{"n_kv_head": 6, "head_dim": 64, "init_std_down": 0.00593, "beta1": 0.9, "schedule": "wsd", "dataset": "wikipedia_en"}
MLP neurons of a small language model. Each row is named by its layer, matrix (down: output weights) and neuron, and shows model dimensions 256-351. Each number is 500 + 25 x the weight over its row's rms, rounded and kept within 0 to 999. Numbers have three digits each.
A block is one neuron, or neurons of one layer that tend to fire together. Before each block is what it responds to, as a language model described it from the Wikipedia text at the highest values.

Short subword pieces inside a word, mostly proper names or foreign words split mid-token, such as Brend|an, Ol|u|wafemi, Trans|il|vanica, mt|c|ars.
L2.down179:526434522489517496503507480476500499494496537489479536533503490388482509487502538518481544514495485488477530530579533476501501534509470509473512491490514470509473505509513472473519515535469507454504459477473505501492555509526492541480472518541495506489495482499479499494497482494497478475
L2.down201:510460520469547494485518472489497503503515490488504490561473465399496463452521534550497474480512493504468520489494528478479472536561531506479539498511485496562482540501528479501484482539477522471478500485534488519492547490488485508496501529509488487459530518512500504497495466484492464534
L2.down314:471441504511524525463499539469503513479513464481494526473476529370493484517501530530503504522500492498496503462460524448490498519494545486541523448531493489512489490479507411519506534557413501468514486476484515497479536489488543517476511513505522503501553467501526519515484500510496517520
L2.down389:489487510518528493540497524463488524517461501493523505513471504455472494493508486488513524489515491479475448518469479515477491545499502504507512480504452487486480478479534520505487508485501491538492498463464531494493491504559502465505488471495462492467560489496481510534491507479482534490
L2.down486:495444468482496505489469515433480501459515482488507468536468483428478487475530522552431488511510486497517519497532465452518506558531501482476521551509496523521503507504482431511499512542474481479549461501513479534493550457509500540490476564498530542511543510513494550489544494535497503493
L2.down654:484539516525517491500491519492473494474447496486531500515495542477482504537513490485513486476522472489497486498465498503524513534512531484515496462532478488509497502507502512519489477520493512499516530472515517519445462493494504463515505511495484494466506465486515501537479513492528537470
L2.down722:499477476542552520491497514466514487477473486490518491518511525448502489475516539468529462497502501533483457513501496490488507500460506484506527516519468510488495536469483505510515535525501496475515525469433519465503445503499501479508543470476490512470528461493492544511509525479502534471
L2.down775:505495473481503516536498465534472497473484475496519546441483501455520437500486504472515484460480482476505522533497497490471499507462566502526583479529481516490519524496518483487515492499484511496516513505510482526455449514503528458549501526476472506487521465488497466499516501432551518504
L2.down840:488457510508485505499493480511505509484477435491456500494481539385510533545523486459482501476536516494505534513548509501493479516510505499523499458500474520471476496489549481492503537519462483519473504496486512542477496531524485474502516480465474505506520505542500518490516493500491475457
L2.down906:520489493517517466516523529441513530498494471514526502479518450449511503524517529467517514499511490507524492489476547497464487523494508445499555490495467469457496506493499536495505500494494509491481495463456531525452502524505483462552515476488511489489545481519492482500501488535535548490
L2.down1133:462487492522543527519484554459520507490514494497572474465478540461499486513535507520451465524567508502512455499492455475483523557489495475511517467557466523496493508493507528545503539518475480489513521478446557489499447464527533446556499500464477520481517487486494494514509511451489503503
L2.down1136:438574524542550516485483526497505490498472478495500520509505508391510521476526452480554500484498512522509495476466483502543494451512501481492500501514475498515491502496479489499484502454504512503542519483462508484446445516496524477499515483509510509479519508462501505528468496461494527484
L2.down1204:494501526500527541542486519472543506486484499480539492495488497425506501515509506518477485500508523522466466498503531492454490521495529480495523466530474478489448520479482476495458505494496470469480515474485495508505491488512471510541487497481490514447478467530507492549500504503529502486
L2.down1323:516477463480469536511540484548498497471500485489519540478483486502512504518489507480531501486483504502575527474522466489454459502481535507525555435542522534472505512514494517501511495538505511496503533492472513516507508504496537478564519487476468514512515479509531504512515510490558516509
L2.down1388:483503508501524505528507540450507535514502452511548493477494529436490484519536510503517501468480495497463458546494539487473488548515528445529514456482496505496471522493499492497505508502472503478486498504482493455504458489537527474506520517488485480426499485491538506534518499467511545533
L2.down1515:506470492478537511468491492503509461487463507546526504537474501415483500443500505506524483487486475488499472489518504474504484525493500521526508456496512559484458502535521513510524503518415495469520484491493461518461530458497504501489504476520521522519539480525513438530516452532512506532

Vowel or early word-piece tokens partway through uncommon, often foreign personal or place names, e.g. Ch-u, W-au-quiez, Ch-ou-aguen.
L5.down777:531478508517462516497459490502504530498506482526497486538480493497482527514519513500499516489505500554512544514538494527524450530535518473491499554490456501491479518468488512517487468487488462469466527515514504522527489534473537540475543476508508526483518501459505482530514450497482509496
L5.down1080:488494476530455504517536505548480502477517524524508474507486473465546487484494487488479492493490486513467522525528510544474509515526506481491531523488458466481519522517525516488532484505513504479472524518521473519481491487515527465475540500510531511475496526442491437469477528449494491483
L5.down1326:509528454476502488506527515551505525498514521484522537457508458503503515511489490493499497516524559474522503512555478525523487524502450447445518469473515497527491489510506505491514466482485450469497532543495520515445478460491478523515550519490477493489493440461493477525482464516517503492
L5.down1451:510476495505481489512493465591529524488507518471438493522513521490481466562474468495486472510489530462475507454480484482490474487498523524458490500521458525480473498530483500542544540508500460512531510515548493499515488513481511472502474498512539520483473480476525511505521455487517522488

Punctuation and function words (commas, of, the, colons) in the middle of a phrase or list, across varied encyclopedic text, e.g. slopes of, into the, Mao,.
L3.down1300:494539471515497505492492485535526494507532504518541506498447486573473509502477488538492481507499487563504487547493505521476544501503506483495490527472482538502515498491500494539497478441499425484498538513489525485438529544529524480463482481484525506504466532502481467538523504543510509513